MLP neurons of a small language model. Each row is named by its layer, matrix (gate and up: input weights) and neuron, and shows model dimensions 0-95. Each number is 128 + 32 x the weight over its row's rms, rounded and kept within 0 to 255. Numbers have three digits each. A neuron's up and down rows have the sign that makes its largest values positive.
A block is one neuron, or neurons of one layer that tend to fire together. After each block is what it responds to, as a language model described it from the Wikipedia text at the highest values.

L2.gate34:138100128149138124125154189110177116172055137107104099146145140096147108098070144147183151139095073144172120133183122203132122168108089077094134102147111115125101104095104109095102083097161107086138102061089158106144172119095162140065159129139128195113170125092162138182150175150173086098
L2.up34:090116063165138182114131158110100180193085132110119053182104124051147141112088118131191180121103150116142085120204031195111107127180092069118130115117143098148114129116136136105109082147141125136100121130103145108186167136167121076074095151167159161112200126142125137179109165133172101114
Responds to: Fires on word-internal pieces of names and words, such as Metc-alf, Tw-omb-ly, Col-omb-ia, Har-ry, T-wo, and on the auxiliary "had" after a subject.

L2.gate304:148158127109088157072153105155093151100145073124114112138165068141139163117147149133099131130126127155072134135128155109177096138134060154102137207159113142164072157095148155162211179156126154138188113129107147081163068133120126129073113149118114117108156172151209108102111114117139131083
L2.up304:176109057126126146143149103144117185103126172138115101118097135125159149100154066112125130139110072077157100111173207136133110089135181144121093120139102148137122130068148132083173133138072088109131111096103090147138118079091137216117135132142119075135099096094109122082091101153157098223
Responds to: Final three-digit pieces of four-digit years after a split-off leading 2 or 1, such as 2|005, 2|021, 1|945, in dates and tables; weakly, some mid-word endings (ird, oor, ality).

L14.gate145:130148134127149200105143169085108142142126130129090170105091145072111181085062114116135177138197126102091082170147131106197153155171112167120115134048161126156159129130145143135087089170089095133151173080137161140146153130116130162168115110125148116115084087115204096167070130077116061112
L14.up145:050138109147167147090128168103131154130104138105149115091084124133076172107111156087084136185137148090107151058120077133145167125138155090131129108126125146135140141130072059158125093090123137143111135082105097164173132127076150122138196090133108114070117093096233107129087146158185134095
L14.gate264:128169095156119105151091131144114105137146123113097072124144093143073141117170110191130153164132100138119087171117107172152158152116151140156176154131138087130092144102088149061140061108117091127149119097082138120048162189152179120182139179141138094095140071100103154196115103121114169129
L14.up264:083105119106099096140156150091202137146100152116103096165122073106107116127044102134110123096174078160166157101158139128175141135147103137109152106160101091112152125120168097134097153123154107173138153139107177143094149119170156085191130111058091125109081109189122111109149163115132153118
L14.gate337:132113118129166102128149074147081125104118132180178056075103172049073171104137093104115168122111125066109132077131101104188105184144130137098152130130103141155136119157107104135162059119153140137120136148168117114079117149070060149115155132180144121147098088161145140127076155114105109121
L14.up337:159140104151151129081144096115103131067120105185090112091176103087097174096038102126118138101081077144098136108089060125187092130156152102065208116143121105150141156118074101136152132100169186098081131176174114109117137140100150121050138110151106131140116085139147165148126117097191151150
L14.gate507:099148111110138111134080133167124061115092083077155119130141154203126170160143107042126136132133165196092107127104141054141079074137175102162068149111161146185139157132147038120125104135103172128144184139135112069126146165090189123111161154131089111088075124130168123141132148209130143119
L14.up507:146161122115137185092075160073141187138134120128066155137191163117131093095161136170116187142113123098092082136100082068135125120113114158132129109119141139094111122095112077116153107115185095112166141108125128144169093074098154103095101180116100095131107109087103127135152178128108098145
Responds to: Tokens inside Wikipedia structural text: table cells and chart phrases in music articles (US, Gold, peak chart, on the), heading words (Charts, Schedule, Early life), and title-closing =.

L2.gate327:114128198163060170104174144123164110124137132160134100124134147044104118115104134126121170176199108111111165122166118136072142176104058150167059121158072162103125110108055150127144112112122117157084119095112152138100125113111108136131168128150152128102048117123080141147151106068124033182
L2.up327:113093125111084166127179177108101114117128111169094151134071136052084108150106085143110154125143123085126066150120111131132079178144121248130086064113165152164149110148175115097126133111128130123111115125092107159060121104058143100148166152173136177139076125123061139130194157146185133095
Responds to: Mostly the word-piece ev that begins evidence after no, clear, or extensive, and debut after made his; also number pieces in tables and name endings like -son.

L5.gate54:107153108144194109068122118145199142106092149192118157060123132113095157130141155133130146097180068101130135087203171122114105152119166200155086114140202137113107093135075137132189106143091124078094076102166110150143140144140115101138086161148109127100124130070158108166102098118119150100
L5.up54:127157093110136103061166127148135060108134171144111092090092096103153198116152052110140208144176102150129141186119162111087150135119103187149113115058104134086120148122123142127136118148129095116147130192188103170141067096137095121210135108104145110126131089086166106110153156119070176170
L5.gate150:137128102109106153130095120172156135129123096205161110113195075142175110186098090143142193102170065133122162164085188116125122179099139110046136156129159108123154181134156153148210139116155146151169159168132200128144148158154159180061103153160105086109130140093168068118081142132176161155
L5.up150:114110098157118106124109050169182103141148138122095114113123130103192147094152048122096139113128077149133162163100171086110140100099174106130072135070127124102139109041070159149129096131133123098118092145140137050113125199114128097068121152166129124062079113080079086136100141122135158104
L5.gate198:169111138050180109122207128073142182176143102122152182089161082087114158137131119147148183162144116124153151088132108160175125149146107090145110160163160138110085173136125109222107118122165113124153117127179142131151188150106118086159150119151125092103135112159170170082131121153151056205
L5.up198:143094136088101112143128146130154142100091117103213147109147189157062082120170175122104061059151109093124116120121068086128080123147136088137103113105084107178048159118164146123176150170129134097134169065062111110122141132088164162130140104088096170169148114118159120148132140125139109192
L5.gate218:154091158143104121112103144134109107109130135078165172137108150139124091099155087144128179121152137154151090109164146162092101130090172132111127158142102160115052123137115071175127092085142104120126126082173111185148151097113142123144134149083084139126104190081146104108097121108128109080
L5.up218:132130098100142156147122126077144160138153074111148120090099104172075184142144158083150065089097095138134104154062163179162151110078105101168122064151127060134124093145132093137151148146150099182138133149155096170158150128106180157107106122151145101112142103117149145064074112147104127165
L5.gate222:166138188202162173154079133096138138101162137107133101103085143167095109151204128128095085123135096191089054127140156138118150145079116124157161073135089143132134125069072141110180113143138101122101101149100101137173101105124157156100098105079175078125168129128151117106138129138140063165
L5.up222:120117187198144152120122122140107122141122153124117131094131138163127095079138152112105123131145089171128100085117145173076124149073144115110128081131136168152112155139081156132137103157095118132104089092119154138182115177099153195082131113115144193123187085150081138117094112121154096107
L5.gate250:117076095151141157126152085126173118126139153166133038069089156028117166072142149177117143115112103110134108141141141164165152116098128120102142134128064119095121206158070187161110140132120095130130125101158107144162116154161142149113163119163141146089124123168153144080112165172136149149
L5.up250:133085119178170158112148072176109121062185120102161123090099168036110120079058094148126166096078072162178119093154165108177106139118100065193077136133100204109137166111057155109098079084133175126125113069167148139137131151111137128122212126138115095119082131189147116128168141183162144140
L5.gate253:147101195148113129148132143071138062105093162164102075216097134139088126109074147127108141123097126173143147128119132179087091127129154087158096161144089148135139065185127145129155121155074130135123122093149152075129082104164091143138057125211090136100140126126117166125125157137098135159
L5.up253:136175157107153161127145095139163119119183120132094104112180147156116082189105152133112117140169124188123186087095150130105145104141147123137174137158105154228135072175098177189128148174127160105126124132109144182077122092138120122110104078140108188118072080144128170139124138160081143126
L5.gate264:127124159185135101145103116153091115186123089099107128201179117153106132109161129142216095084146089119132136131153147134077126097157099145139067165125165093139134196207139155175165135141179183111138119074126127143143109055127154159118106109107141079137131157123097096141108162161069171120
L5.up264:148124156124127100111182129133173141172138101087113112161186127167130096113138101091119174127082131135110120142130108113134113112150105119111118110119169110090167183135089168113154062118181149184096144151134121049135141141138138136079096160090106142090140126127061105105117123180109164101
L5.gate288:125132104078120086127142159188124108151169125153149119093117101115119078157218074098114112090121162085131144159159172172150111113128144134145091142117156104118015136114149118140142134133130096108096123108066121142114121156104134102103139129155094147105165111116093141119137110148130152240
L5.up288:175081136149151078134127148099164023164128139095138098140111083112161105112183169147130150118109096101142111119122197138143108112118133043144100106124130160142081115202085111129169112110140152138084140109132139160117133094075127185118156096069132095071137121129121113160116107169122120187
L5.gate366:079097097169160161076100156088115128093113172124080178122110067146117108119158109066176123076120143155134122173142175172146126123140111130151074096095162115154160099166084180129115166175105100148109136120174134095118118127097180122138101116109124096172104201067152141065135114142196111186
L5.up366:124140090107164137195080106129149118176131077102163147138115121108160140179191127168132123107194131084101122135169118092117088166085135128106146157109174077140134085104189115152153156108141088142124181140083110107133121125172125134040119109056132183143197086143138103123050144163130114185
L5.gate375:127119132131120085125124088101204111106103155103127148137099138094162077142126161065084091080143108179132146166161104163120062104140161130102092186143105105072005146100107139182114083136119162132117154085173105170123100093143119096085149158107122145178125139120171062105118092158166077110
L5.up375:153208107117177170147151119127142110075110171103144143066127146087071115086107132165121151136106067178132144083192126146133136114110106123102123122150120175074123105092134170118180182103120164070080139115153127137152089126124108096102120099155149176124128123041193089138107109074161179082
L5.gate387:148117205166142063149109164149131131150150128160102126148071120077111122129170171106113068141133168155178149173167137113142162150136099110119154126111123155188129137147125147124150110096153176163108173110153133118150142097120166147107169136132099161132083177047128116151126166135165182089
L5.up387:163130143167130100189106093108114108079052165104079122100107174107147159162141078149117121051137098106147124076087140124121091194117132092103148139092081123110121139170058084108141093137139116138132134118194109162113127126107124132198103132157123138124081161155152171086028060156158148203
L5.gate397:162122173095173162097146135173166124129220108143113097179138163141145102120106130170154137108128121167117164122161086148088139111161074133119109136067133126162145077163115141129099097138093212163129113163139114167062133153122152194142146093148100130069087148140130115112135131142128031157
L5.up397:084070108145198170046103147184172133118179165133120134072171115094157108100187118117105175053126126107148179120152174116109092159136130116110075143127093176101068172152110159147160143099174124133072122136144143128090113154124148151057104105106111138148088156154094190156095095141121128054
L5.gate450:150145174074116128123150133151156137165204129140132134070165144135115120148117070108104122183192094175140138118116070168155145114153129118165104147144160158082061156143134137105185134097153147130065148073098085050110122112106140128138132085076131149159101120137148151116154226125130215105
L5.up450:213148128105140186113184125125128148072151150134131140107142107133143152170142125148134073135112136130237116073118147064120160100166115092117048176108140165170093144140128163152100187137177105125106128094185147118114141048127112168137113174111134161133088136156137175140139093148206189132
L5.gate462:157082153126080036143121096160182111097174176071130112124168092119054137127164129135119126137120142112108142129129075129167161113099131178133143138167141133159117117076115115091154165173182121171173173105127084126116170119155126168110163091166144178094128056178116115178109157136109196154
L5.up462:150150119068116115139130071134107108137186144130113107131103075135089099153110180199134098119110127116140141167140196121105168111102161149159120101090102144109056106209117172106104134162140081083162121125154147116170182151122113128082167128116157148069123143051110114172123108165126137097
L5.gate463:176061147096126157102170117111116142139122145176117104146111147113094121059153142113065133145197152140177108100154092110145087132177100145146097060161159089155082129154041133130139162173166113127115139095169107102080135141066104209131129118101152144137135092090147153135070136106118197137
L5.up463:122124147100084130133133110115120125172112135137180164082122151113100121086135115171109122139144068130180128110102180145160057144173105109147091092146112135146117120122085108082089178140127135112101121101162138062075064077095099128123152080133134186140104142155169153091126099120128135153
Responds to: Digit tokens that end or continue a multi-digit number, as in tables, coordinates, scores, years and catalog IDs, e.g. 72–61, 1130, 39.946188.

L5.gate10:126080053118117097194146108121093076157170167147117135144113084135096079101133127089150166126093127160140083219075130083135151125136146136094093169146156114136136120102123122117101144062205098088125208141119114131101107067127088122158166109194126128073151116082126118135154117149088159105
L5.up10:089118114134130124103112105089144106135093080183141167128122005166122128038115133156158131145119123130102089075167125160145104130172100173171135139151190093120129131143130100101114148079084129079164138154182113182165074089135128127132129170145193148180176155173108136161064114109208093107
L5.gate21:234046128128105145159047106137129127166135089144163126121179161167153081068112130159114128139127095130110102131168093116107111184086152161098092129143158101166141111101060180100167072189135169185133119152125181152137146061125176137157149140115118175092096115143099108119138089118104127122
L5.up21:154144115114115162162137139082143103114090098144091130107140134115113118146112164135110195101181149125124137140072091142147195095095169102139151192100113130112137123164132112110126093094076134137133104130063183122155207152132125108154120192147103126095134142157077132089171125096121151125
L5.gate44:130123107103172116093170118107144148097070155121140131155145146128115192126106126101096173129074160102158115148132150148131087133168200175150105089184136136125094141163115140089187129118104155108176135123175120130140120093174128144156125147121117095121172114127129111161099090059183131076
L5.up44:115129095110094162128201073132147178111109099099144139108084143144098130113056121067078109173135173098159091136148161140128095125133176215177159117159083169199110154083137128141118175136146089182157081191163110110180104123186061116143120128115125129139205169146114105135154132117187139144
L5.gate119:151114158107104129093093112106097096100033133142103179101098165155128101127098108169159117103084095076125145130139185124107145136129155175130113083122136130147123141158098139079223138171153052103157096147121124110077083152096061112153121151076179159135183124103151130100154093196065181124
L5.up119:126099154123106070082159174111089119194078119094158160106119137133153158131116076182133087161141132067081136128159155145120129131125168119134159061110128146145093173108144152101123132156130129123180155126106095189104077110108094084156189149141170152112199092087190109141121070128078135207
L5.gate142:107154160086150114117092129095098173113123111134049136183153128115125139094119133131170127147078159081066153113158124080113127140170068198148121101129131135131121100092129083139190089130131111136125085175121130161101154152158133156117113085125088140071137103116164117090147137132087166105
L5.up142:182142157167116090126120048134119108110133193090100180067154142125155133145140070165128132151109192138117124150149128138152033102104126144144169135093148124203115114049123117098161162103121131129122117106121150146056137114122131138140096159150116155134148093081111153048167092100144149173
L5.gate146:157157150135144101112107197094090145078127128134124172087174097152188108115131134202142169080152135107140146179116072138110050094106151100172110078135139123124175114067110100122169158153179148162145150165177110105110162165184144173133144091107133112142047145165147090154137095161144203150
L5.up146:150106099149177067165121086065073158150114143119102131134135141188123098125086153156162148168140149129131118139125204141124176121094114146156107113107144056163155125092168115106078119141112151123140166169159107133055108167149155094179089176146172159114131099119119167123145105132075106188
L5.gate147:137081133129062037128152136086130093125122139127143171101170126164115101195141143143150092109154079142120142093124092118071102159136144143156132103151128079131180164100134153118113128133132126123087060192130172079136120074139101099146108109111130112155131160147086088164163101138137120180
L5.up147:144095171127119149131176175110131139117143102090099106106136122150116110134113152072058119074059074121089142125092121083146104141074107110123134082128110158142137124152091110093082068108165157119167075189119114146156184100160092083067179147128126081134106145076116070102111124158132112098
L5.gate197:124147205149091158095166094158117178114080066173159155091146101128110091082148150139117159123119153151130213103137087080094089159132132109118166095137134129128139122137127149160162131122127101102101146106131101110125124102065191140133134104187128078128172102168159114167121139175118151165
L5.up197:130101181111071166162144138203156154150122099186125114119146097152087157106031142158111172149136187163093176160123108124154146099152105094077083184112108089131132073128086182166179138137151125120088101170136130111142156085112132131151152130192099134159102097104153156143153159083121109069
L5.gate224:154184117122113142117134144164106151119088168139111161108145131142112199147189164132152059117162139096112152191098120139133106138119115165155125123152184152068092121097100147130131133199097134138155133197079044151155119153121105098111187125061122131162125124150133156091120095155087173128
L5.up224:142131105100064119118126129139103139111048106128129144125145144132120134119119162147048124167076136129147125139142077122209160162091169115117108066172125112085117192092162121085122079135090143124163180137112120136121159155115130136129128102131151107171098137164096109081084115106116071167
L5.gate248:127096116140098121098133157162099116137101119155121082119124158105095145127139158125122073111109156129123165131164129175122162197141148148137151080162109164097117094141079153113090119118096098109221164090216158141142125076147155153163158110139127118117156104108089138078163109139141115116
L5.up248:160164104176183108179099107156137133130114110084118131116091169086131057164140150114137100131158157141119182182155143165091150169071142103149095092134084122112128093175141087103101129095090075136148169131122122161116134098124118099161141126096117095111191148171162130102154083105092124152
L5.gate332:127113111185102104097124162115111135136098192141207129123153078125128124122148129108070063114093126093136109149155158148104114125106126103129077089146100072117108131163109172148184178105138100189150102088108098136084119067176094136164140147113130101064197162116107137103155118119177123112
L5.up332:173117112077117154173067128103127126086089182157190161085107091141137088128083098109147141107138156121123161147076126109164142125158076207120107110119089113085147115127169113159093101107151069136184119168136101121157153189131131071099123117146144148203123139121149136095123098151098226140
L5.gate379:097100211147080134150087185176126116121101191147159120098144082137164117151107143108173147036092168167132114135142095072181124101092132183108141132148124134122183150127123078139216120082118120135134183143142134143155195134119103172112162153084121150119095062104147092116147125087140087145
L5.up379:161102168113071147135140191133109132115098163176128127136089130132097098100105137174162147112109169122166132170147110149128123119135161184113108109155102136133209080122039097126146096056092085142117067102141149128100192088113090169141129193104130137130105051071150135135079112061145145119
L5.gate386:081115208054120074069155141145105125163076105133157128136170171124208146110148040175133069175089144084167140181129099105121114114146142076096116171135141035121142155089093093209126101127108141177117106111129109150142158124188092112098130055136144098157086121130089093143199147151085131190
L5.up386:173171167123091102099120132165054144095088094163118187131146130119192122184122143115154128109177135120141136073126106134029144175147109139205155131110125134178115086122128133138169118167120078162156096077155080103125113075122100116147144127128168195114105136165113080129208087120143128048
L5.gate413:094171090147044117110136123115104124087094098083141072207079101118170145151134166121118184113126100121170095159148148178128061144134151108132147092170136116106170133114173110123119065111171127125114151150149135131138146107100111144175154154110105110153148156145110128140143130123123106117
L5.up413:122063162099101148097172155065144166113083123121107080157125137121160145099177155106128153122135123107135138170180124125095097160165143135150113153144114148094098133106139161106116110058169158115110108146142060111127094095118076153191121146127134135101151127153116119145099123137116075110
L5.gate469:109130130135109164160101112147098185125136197143168186081118085128123135111051137103159138131167092070086120203144157157121077138122164084134115104163116157081157141104119100122151123074094179132151114175146129107202130138135081143196130162063162132107132111080164083135166125141102121064
L5.up469:125145093082124132176130131095131139134115149159159161216162180132158153108110063042147121149093175137164101147194124184132075174177098167114084092141093134160134112145066161116094099093124143147174085132135114135105105120195151143119081126137159112094148113177098127192179133150057153143
L5.gate503:097134104109146079084163102126218140134178144153114089107117130180081127148076082123143127096103077134112111168117127077112153101089136087109138191095102076169140183110137227120161135106124130139100081159090137100153128175113137072142143159144120139184142054116107091121131144130134147075
L5.up503:132094091084133107101143127159148146103121131158142130049122116148123202099140124074120081111089125079066109099148150127118188084146108126102126110126147082143073139164110104141161135163072092081200163133097063129086147148171149095111103113143148114127122146145142158095144147119170149140
Responds to: Forms of "have" (had, have, has, having), mostly as auxiliaries before a participle, plus modals like must and should; also word pieces after a split "o" (Owls, owed, oz).

L5.gate20:132098106139118131132157205081147128128106113170169143133138138146072076175151144094198168131129079122114110103210126047092073082158110134166099137171177125174104145104168178146165132127153084105087133099106133112133138136173112183134136049136143146126088165099132124199156142145104154166
L5.up20:156133082136099127083165133156085102119153170113200171196103210132127095136120154079145132142104144110145140152147133040125114036145142142144089153162142114151148147127165131145144136084147110169094163120140096103115114136069086148082136099136144102150112196117127154118127120158073143156
L5.gate29:195161163148126061145142136090090096163132105112142176076119142133077134101091130076141123121081113105147135132081183121057157097099131087166142099216172113107089143138106136170152203129158133122093124135165122111128151111122165111062144205162112134173146128143139150084188106083117155115
L5.up29:208154164137133119161172171103118099101125150135137111158133114126085155040082126099097087121103116151142129022142151176116079148126140160184167147150161138110158118175107118154135128116126099157077162107137129129148126120131151088178112170130118119159143196115092105112127133092143163170
L5.gate68:154197150109075069135112180155095130125130093202095131085179135185056122129122123121131083103147135143081109178115130125173129108062153148129125167095100135191121125203132079103156144127152110110183117131131113141129106144095141065191109164140084122166081127091135121147131123156131171124
L5.up68:156144086073066122123150137165157176111196074134125153126181092128116108121147149144138146155141112118150070099143125144086111109123060102134178185080169060131142079111181110155181119104135123157111064103124133171148132141076117136056092160096164099128156142139122156147106140136161062098
L5.gate78:186174107143132130151124116143154098148113128098096162146100136135194108163080158130124117138131167143132098123175132124128094088100184091189144098167075070154114098114129151087167180111153109160088100119179109102148144105106095093096174151112143176148153110165119080069194102161126152154
L5.up78:129138121152093149181171180146097115147179151175090151112144136116117161117126109159096130146160152131174147105095169096133141145123115106180152131133181048102120053197111176154168114127109173088159168142114153159122086134138110158138158127150137191110121162110115116135143136152116169091
L5.gate104:163076098125160118067103143095113108157075179173188171130109107220172081202052112092162184121103147120093129121143172134057122147115089141108096162153155152110138128144112110137150143175105092147156151112117132087123080127092148146186129122182122132075155095119144052179122144131160147116
L5.up104:094082102191144156131156134115103157126138138142105124206101163143140088103081181117132144150105128142167144177153158122088119123160119088069090173100090162127163035100152159126156128101126104109172108126181135158146082066089127118104102154084120153097126131149115104135139137150074106114
L5.gate130:140145182057138073139115090077200168087135107184142116172130103090132114096108147122170124165118109156122088113103108120155091109147165103135141140166108099115114120123163135146189104167222123094181140128154073127171108134115103122138121134127091104128107158137134087095164094142084092091
L5.up130:143110185103138118098077120134144163124163127160168157121148167141148154138076146084148122129156132152111142143136146104115157134070171091111179202125122158117095177113132180130083150138123066160097142074164121133098089137131134141122117159146147128104110155154118128106129122130103107101
L5.gate139:154136121071098164171104194132098138166135153091173156156112119164118154088173120138141152146119142112132086157145185164144088066140178085177113133154142117120080090176190116199132151126155084159145128135122139162144133085066119117073129091128096106102130147122107126172133032146112112126
L5.up139:156146140120143115182082140168146091101153110086156122203141108179142185112169207155089133121111136145101117185150162127122123103120146115142171074161104101114106174176131121145132148107138189151141135112101152105147100078132087219106158106111137075113086142116117123096090109165107078101
L5.gate200:170147173172173135139152151150125205083129136175112164120136138152133097107073137142138156125093157083131119051157135183120124153162161107169135174112138109193097149142123123135101155126114122076169148130138098099113175130120147130117153121083059120107127141152146167132190119112160141135
L5.up200:129159109150100146142108103098039116169141155135192142129142153162158159091085110107101093118162137103080154113155129180157133125047091154192094165115124074162116160165146138142146123123070079138171066194160074117169107104107151141118099153107154130113154111118085111100171112085109147081
L5.gate302:187178121079104093052149083085102073138146147131129066163122154095163124126088084104123126122137144126129079156202092116144156087149120110132138125160104080079175148076148134093164081103139152078070128109114085099155073104063126124124101082118159148121145092150111130134188159072114110041
L5.up302:133146103119162103101182144108094099114184118145123140162147150085116201168109138117138164112132142128102108107108112145157071073147108142156165128156096093139154169125171122178149118101116118114105077098116124097128082116106114095136185143105169145160144131210079109088137150092113117068
L5.gate373:145137112107124082151141163142181123121193108113151112158078139158086087112098090112111121119111119099121099154166103174165115107108144101115088040070101172170105130115152125080146116132097106140136134093123111162139124103109133189095133132131116162104092161128119121134158188097173115091
L5.up373:111110149169090113180131118186116158082110145153136133213133142144107138123177138120130174141134057112112092153084140112114112082074150103096107174141183117192109149125159114096096126175099104109141123142093136104182108206166088146153100192203160120121120091135137167147143169122147152110
L5.gate374:147099088130151069143159184146113151097168126110095107159087165115101141148078130150131123112087135085153147148156045101139152129176130079062172187128100059133143132163155119178126144120170100159082100136116103143100117134133117128176092142144109132136127161097169158126187136133126120085
L5.up374:209103045147125076124122102117138158134151135134119131108092105118122105202103181122122093151116133102107078121202163144150182109134133072122186149112111145122128107154136139123131133130167076172117142111117118144117118155109113146182097226144136126134117149143151150129133129116102093166
L5.gate398:174131063151110117124108118104113114124150149157114158087118130137071181149145067120118090174190158198102095055098145121130142147140138148161111121168141121146148126117147131120140191090103106161123097134103127128135130123142125057137135098101135164105119207179138081036215117123109170116
L5.up398:167121148090128103068117109150056154171180152097149098076110173161141129139102073091147059112110125134121160094097110118147174106124127139171123179138108171111089084100093165175115141109095163134128129123104115138164122151108152034162122127137134140115141117127152138120141179129127146066
L5.gate424:100093126121150131173109112159137050132149158172152136131153177193112158154154116133140158112128173091146105172102137152162129123137175130093112103180176099161141096114159085110110126126151145086084100074109104149096184137138101166107146144165217124103059128181089189112145130113148116097
L5.up424:120171116149130129161073123151171098105164164104132067129123222134108144155176151122181135104075136134169196142117151129172137143135132106137133131110131139190152120119135060114122114112124117116038095113095131149141217193205134177151130156150154081110114132132128167136140151130115117096
L5.gate444:124162124099124071125042087157123184127137147125136076137144100136077129145127103112166111122117093136104121149152186119173103116141134123121172187153127124194183190145100163180095173047142129096137156165130117121099145160166112120122088176199102140083159194225120157079142147070133087102
L5.up444:156115052103112065172149135112192098181114118109133103098143118117130099081129127093112160142132219101142136099120130105111166160166098145093116160106123062141159129116135094129125091108177096131085142098144104174153100135134107098120097056123157154121047126083175050148076103152109101177
L5.gate458:102093098102062143072101155092094125132134126086096136180142161168128064128100136113160131123130116142101154119165170099111111137180122113192132128152149114160095146111108188127103049176158144138112125118090146092095086104156173145034133150160116136138112139158155143119174112164076112097
L5.up458:152139160082106137144122108130127117142202154129126150190074107158138066100149172108124131144124166123105139097114092170155092155134138141135105144145162142139150153100147118138183163085112094129131138100111084124111110111107135161038126151123130141143079205159111092134124128084121090085
L5.gate491:136137128137142134115133145093132142108145145133092158167191144151109131139081132049055154072086103147130133104082129162122097111152103106105096172132128199148135129113139191139151108118143133139117094181044170123178098121175172128155149193152115225073097164121124146120143114119088132184
L5.up491:100119154098064103070164105168094208099170164119125178181107119173132097135184158068153100135084146153104143132167100082120166138089142148154096134135123094128090194123190212122163119148128108129153137081096128150116109124107108151108104157086101116175168153051094103087173144142168175153
Responds to: Nationality, country and level-of-government words opening a proper name or phrase, such as British (Museum, Columbia), American League, Western Australian, Army, national.